Part of a small language model's weights: 294M tokens.
MLP neurons of a small language model. Each row is named by its layer, matrix (down: output weights) and neuron, and shows model dimensions 208-303. Each number is 500 + 25 x the weight over its row's rms, rounded and kept within 0 to 999. Numbers have three digits each.
After each neuron's rows, "raises" lists the tokens whose logits its output raises most directly, leaving later layers aside.

L7.down329:470482521504449515479520546486468482505484468482451477494511492463491515528520487523482515543451516469522501494470531500480491506465484501497511513524510496496461454495506539510546517525475467489483508461482487498410478496533497503465481483503454502508522503520514524514501494514501492527
raises: "yl", "ist", "act", "x", "acy"

L4.down1369:529510474490504482450498485497503546517536498515464424496481473478506512471503489481475498580489510494509496508474482465478475496482491483501450470519544512512526511508495534515483497496487463500486460505536514560498479471537524526500484521494512494488503499513470507530522489533495466494
raises: "\n", ")\n", " /", " (", ")"

L7.down237:454476530477473492481501464464500507542516481485455516511552525503470522508449516494511445507513523459510468484519518499504456507447488488492498530506472525510460491546485551473515538507445490510503500485457506504473531530497518514532483546490482525525492506508508466521488471468488466517
raises: "ation", "ational", "ment", "inal", "able"

L7.down119:528516465503527509503505499533474473526499508523517472502507456511452434471470482530542485510462516520557505531465519463526500464522514457489499489530522526515492456486468477499490521518541474495464467542489517500497483470493498467482472543499492471508492494488485507477476486491502511474
raises: " east", " west", " south", " north", " southwest"

L7.down1000:555500474523535505474512509464507514496498522471493497505501489466450474501496486479506462492510519506504510477511501524486507471493532477520491538511509506539521534501459511506537528507477464503508506461493492506522518513504567471469490460501528500493540528502531500490516499508519517458
raises: "ing", "ed", "red", "ling", "ful"

L7.down292:517501518497495497496472504534483507517483496518535497457494479515487483479507505526487486474485482509533487534503414489496528492522500488497500464479475491465486458471503509532524518508478524466505490522500467483477504514491505452492453535506528497480458488500490495471444484459498504519
raises: " its", " their", " another", " what", " the"

L4.down148:473540502493512479509489510500497495532534558515495492500457547526503442498498485531537510538503474520473536502537457481510477514503499464483505483501500504466495467502493476497534473508521508482510488467525491557510479497505513493488465503501484471513502528549504500533470500496476491505
raises: " |\n", " |", ".", " |\n\n", "1"

L4.down113:507530478457516535499526469497545509520517553522449486498492458473497497501451502498517525450541507530479499538496417499513475497495486487503569490547502504498495506512539497490514519514498552495504509495497486544551484475491519492526495455502513462473495499487508533482529495534513493506
raises: " |", " |\n", " |\n\n", " =\n\n", "\n"

L7.down338:535469465542486548490528511509460516486517512489466464525486535528496455525494488537473501492491486510517514501486535518507496465516502457476460473462483496506527502545490513501491492501517477482502480480526460481513484496490531498503548476513470517486423536462505488518476510525498467495
raises: "n", "le", "ed", "ler", "y"

L7.down678:501512464507555502492489504523442534491483472501488445520477467490483488504510524518497496490503464491539477537513500499478518503484501515471490540492521500533536494491487481507485464516558500563455530516533482532487489513523548436547534498512505479521432486479498519491497486503503496511
raises: "le", "se", " they", "burg", "ler"

L7.down864:500479496495519515476472514525551488483475488476498465508540495495525497500525506498479563543537483502498505546493440454477490495475514496493505487480474501511481518518475465492487489462509535498475510507490465469525496476525485468515474507456513504505551517458499495479483534498459480482
raises: " have", " were", " are", " include", " grew"

L4.down783:488511561503535443523508522509503503506526485497493501509496490505511515504516494441465481496527472465483494482475450456526439519534502504478492494512535564508503497536518515480482521491496507529495521495506496495527534490505519519530499507506519498508504499535518451476488475512464479514
raises: "\n", ")\n", ",", ".\n", "\n\n"

L7.down1744:499492499536476496518490515473486522506464487487531542479413457523483466530526502523528474538455448482512485464523427481517530519533497532525519473541515497469468526489508491522486537516486530536512500547517544492516503513428506523466479497460540493555487539539527538429470498476522550491
raises: " the", "str", "side", " their", " this"

L6.down521:509475506473474494473529475549505499505507466479502529456493501494516503573473514549541491519532476484491502493477525504520488496497510512505459502537492477507466527505498507479482514526513518479548518458524497520444555507472474502521519483471477500488453493484505506515478449518481466499
raises: "ment", "ments", "ance", "ability", "able"

L7.down616:529525510474463474491503552515446526506507500461461476493499508519513489514513515461490511505489493530498517544489539526500528491492492496496437473499496474525490474552540512498507466505474504514498510460511428502490498451447478468541520509546516460528457477496501526471496538567495498507
raises: "ron", "ers", "les", "ir", "un"

L7.down887:488460497502448541472517516490470494482521516473489498553513516499492527487504462500485498446493498512524479463520564514509532471512481521491501535479463508479485466493491508514508502525479442527478510462468521509483534510540497460522500501488500580508474483489550491529489505519474470496
raises: "ements", "ement", "ance", "itions", "ays"

L4.down1504:521492526492504499513481504546542506518512490521488469483522497500503511515504483506493515498504528514510515487495399485505477512491505480539496498503497541529492488486518503502499510512511511491495481496513488509472520520522495528492546491527487451478520526517495540548503534513483475488
raises: "9", "1", "8", " |\n", " |\n\n"

L7.down683:457495489493484523525479490511525535513569522475502453549523499535491498499481516528476540496517489472499482493471509534494451477510480513517502474494484509485514478494540495484510533469495480507499517504522535511453499499500515525472481527502515484476539521501498542478507519513522495495
raises: "y", "f", "al", "a", "1"

L6.down776:476524464474488463492525452511529503516459531486509486508525487491541463453473503462493488506487499532527487504497527502471535488514503455508522524496498537485496530458457494518479549512494524531470523492531464539471482499486508471491520527509472511530487473540522502526520497435483499499
raises: "ien", "ope", "ied", "lad", "ern"

L7.down1496:531439504526450487489551492510473510462467491495483494471486528481541483485525483534476474468459486504549472486547532513454504548510482470549495503441492466500465516482517486532507502500527500470496519484503529483464538491484467482485507530521481500523559504463516504528514474496508484494
raises: "ac", "age", "aged", "ically", "oc"

L4.down1422:500520514483512483499500511450514508560524522519459504490484496500558487532499450466529536482553516510508511518472502477503492497475479461482535468492519526494495479520516519497499515496535510449498524520504509507513500495514529505488507506476546453500488517516484494454495529504457456464
raises: " |\n\n", " |\n", " nor", " =\n\n", " mm"

L7.down517:463500463496539471504483525545520480492491495523509493520504448500551481519510507480445522552508474472465514506491414521519451534493512543496508482503501520504506516494497496485497499496484468492533483463509512544506449503529545460500476453507539469530544468499520476498504512481503449491
raises: "\n", " /", "\n\n", ",", "."

L4.down30:448507537483532430513505493540526486470554521514510501513493487452505464458508497506486478507500498469523513507533447493518510531495496497509523562517538517538494519499458495496498490562490488502527473539495497510504495532503516513508534461518485499513540522495489524500501514498514468516
raises: "9", "1", "7", "4", "8"

L6.down1248:514471529505523480445504465522487516518548486464517491472504493464444471422480531509461551492486504479473506516507537491476499534500498441504502533490514490538484508450492517535480494532522458501485513521447492531480524473506486522456495522548499534491481487473523484452507474506479473455
raises: "ments", "ational", "ations", "day", "ages"

L6.down538:546512510523517479552471490506512485477467479510517505489478464518472478463504520520481488511516483474458481552510468496487468517525458451509488482564568489506481476497495481541504522480513522472486472489529492504497520527507482438470484520516507479484496537506503513531471542479526505487
raises: " her", " into", " its", " with", " his"

L4.down827:490495479476528528532501513485491458464508492529479512517494526515507498496492505499517486466551464505527503508547580507506475470496499483500540480521460475485474496512522483482469483523449509531510473510510504521500513525485514486494503446500468513471495538511481456514496487504486519481
raises: "ash", "if", "isc", "ive", "int"

L6.down905:501512492485535461522487545509503515497520517517471493495569465505491462450482490467492548508533487497471508497499508491490447529517479460486483518515532497479518519591516528453518496522501461454500496522509548490478471503506550525539486490525463536530492519497481492453482483469495500536
raises: ")\n", " |\n", "\n", ")\n\n", "\"\n"

L6.down567:509508557511517516506491441449505474474485505502497476522535484499498487485501498504529527486457448518515472518481508460491472489474522485518456560523504489493492487550471520480495540454468532502518475508494553466424505537526485447511496523474490487456471528526532483471485533495515501506
raises: " into", " with", " onto", " against", " by"

L7.down1231:514550494501508486477519463491489503500493505457483554487471458498472530520516532477493470451501476497513531534493494462536501564537501473500522533518533528491538497543520490519514504493480429520511514495494534513515531462494494483502498510497477513483541506450498540508512495553499512507
raises: " until", " at", " on", " after", ".\n\n"

L4.down117:482500509512492496469489476512474461472543491505526492495484536499487503459511506487549475498502474476502512499537549471471454536519465507520544532499503475533532511503501507469518508471470538458529513481510484483522505517466495546497496446493531494478465495523518528456485482465484479514
raises: "at", "ato", "ats", "ata", "ent"

L6.down1605:542487500496551495495482449487531522497462568465482492468499461473444483492515526515446482528502499478511525493554500489558498471497497464526530498552525507518491498524474484503508480505528473496497483527508486514499500505467514477461519521512482514488529506487547505491514467534521495519
raises: "s", "ing", "er", "ly", "ed"

L7.down632:487504536453500462489467498482581524494492508486513543523508520448484473534483496529513487494491545535541484506495433485500512505498471493537510525487477482502489515534498509496449461476504533491498538483480494512509510472487521529482523500500524521501545519490556463504517522457458532534
raises: " thought", " were", " wanted", " have", " had"

L7.down477:480489501443456508486507501491496455473479493508545551473500477536525522481489468503515514544465497441476490506497559489471539500481516495543509524520503501456528467525509461485499518492457497443514505498472528515500514523471489481502507468499476530451490499506495512482547559470508542531
raises: "ata", "ato", "ara", "ama", "oto"

L6.down1730:512530501487561515517529520492484494495497486451518477469486493504510480453496550476506459554504501512487526516508444505509498507555535512493503494495536527491557475493496514488503467519548473515506501502517502535548510517475496468493501482485538509497562492477506492526498499483497486464
raises: ".", " until", ".\n\n", " but", " when"

L4.down1522:519512543501469511524456495483483508478492500539505520488490503516503490465480452492511544482449479513509514522543516506464522498517507507486475488525514468539544531500526512530504479512465548492512523486491495512486536475520487492542508461542461543537488537481513461526516487507464484507
raises: "ments", "une", "ment", "-time", "ested"

L6.down84:531498530519501538441477469544499535487487509457537491546519531503508506505469488511468486474530483518494469510538478481514481525474497521544489483487495509506500471454501464501517518513514475510502493446472500504516513500497462511477494533553480490528445461510506508533557529488518509499
raises: " following", " previous", " day", " year", " next"

L4.down1391:472499496461506531491506454492539514503539513466449480488478510465518510457473541544505479478503507494485518450488501506533492476507498501497506502512529486488510446475485465527514468517517480482479506521495512510497509518511511503509494522514441527503492516531505501492511479483503476484
raises: "ments", "ations", "ational", "er", " day"

L7.down1165:484511518452461544505558530483527534504509484460491476506494488505505538499482509527478500456481477499510524488466569467497531499509487506470457507458511490480525522507544491458503512508506487497466473532521530525486510475491486521497497528517501489490547505493454522482528517502514513507
raises: "il", "e", "a", "y", "ication"

L6.down1004:473496506510566489482485514493534496494491527478462496530431454485527482465506553477515535495527494465498520465498423474516524504540507516477535520487551489467541532513524514466477486536524453467508559519508511516508504478497491502473496507473416506478602518473465489485486502518511467509
raises: " He", ")\n", ")\n\n", " |\n", " His"

L4.down172:494509494448500513528515496509526493505505497480482488513471510461495482502496455468493493511535475509491520560503479471520473529436482490485500474507455476503504485503541535517487513515531574523478482491544510497510451517505479446470507480524475483488506538483467540496500551508511473492
raises: " =\n\n", "\".\n\n", ".\n\n", " |\n\n", ".\"\n\n"

L7.down645:541535522547511509518529523507497560468483492503515497459478510543500465502482476522540486543538498497540472517523276513505503488528494520491476476474509502486499538523523513505533508510539491493501534534507483465490473504501494503484479490507509534499521489540508491497504482515491501460
raises: " these", " the", " many", " this", " both"

L4.down224:538489481515547519489510478525502483509529498481563463506457487494462467497501491526505503528525499477466521462469521481481531479505481527515513517498490503528486515515509543500504498460490529523505539482532481465471519517474496502515474471478511503494492534517474439511535500487477505487
raises: "ides", "ide", "ice", "iding", "ate"

L7.down1139:521476476507450520492518511488479514477550517493480508488519487489510505508521453505512523502524476470550503498540542466506504471486475498481469507479509498472535498494505541505520533538504491490486484508516517511510489468493495461539554474481472546485525542523511512529511488467460503514
raises: "ores", "ole", "op", "ite", "ore"

L7.down1754:503511537460482532484549502475511551494511479491506513514516484463517467484477496514528491499449474495511494507519547480532480488486476477523477501488491486488522556515527490494493500534519533514477497462503531477515495465505494495540531519493502517502526529489495471499538519528538501554
raises: "ore", "ores", "ors", "ands", "ins"

L6.down1314:566496510521513451513460511522496562518504486530516551466497512492475460490484527535528497480506507476503502533501477477472504504494526470534478502467495516455465494517498469555510508483509518467529502496534528525461506503501495517513500505495484490463480469521499458491455546501495514507
raises: " him", "ify", " his", " their", " its"

L4.down1037:512503467506517498480465507546495502505513522505527501502467473506521509507502483531518517516502549503482501489501455494545486493495531470498591501496508451498486498499480489460495468493510496533504520507496506508478433508492513504501473470561503505522409520537508487553494495503476497497
raises: "ly", "s", "is", "ity", "us"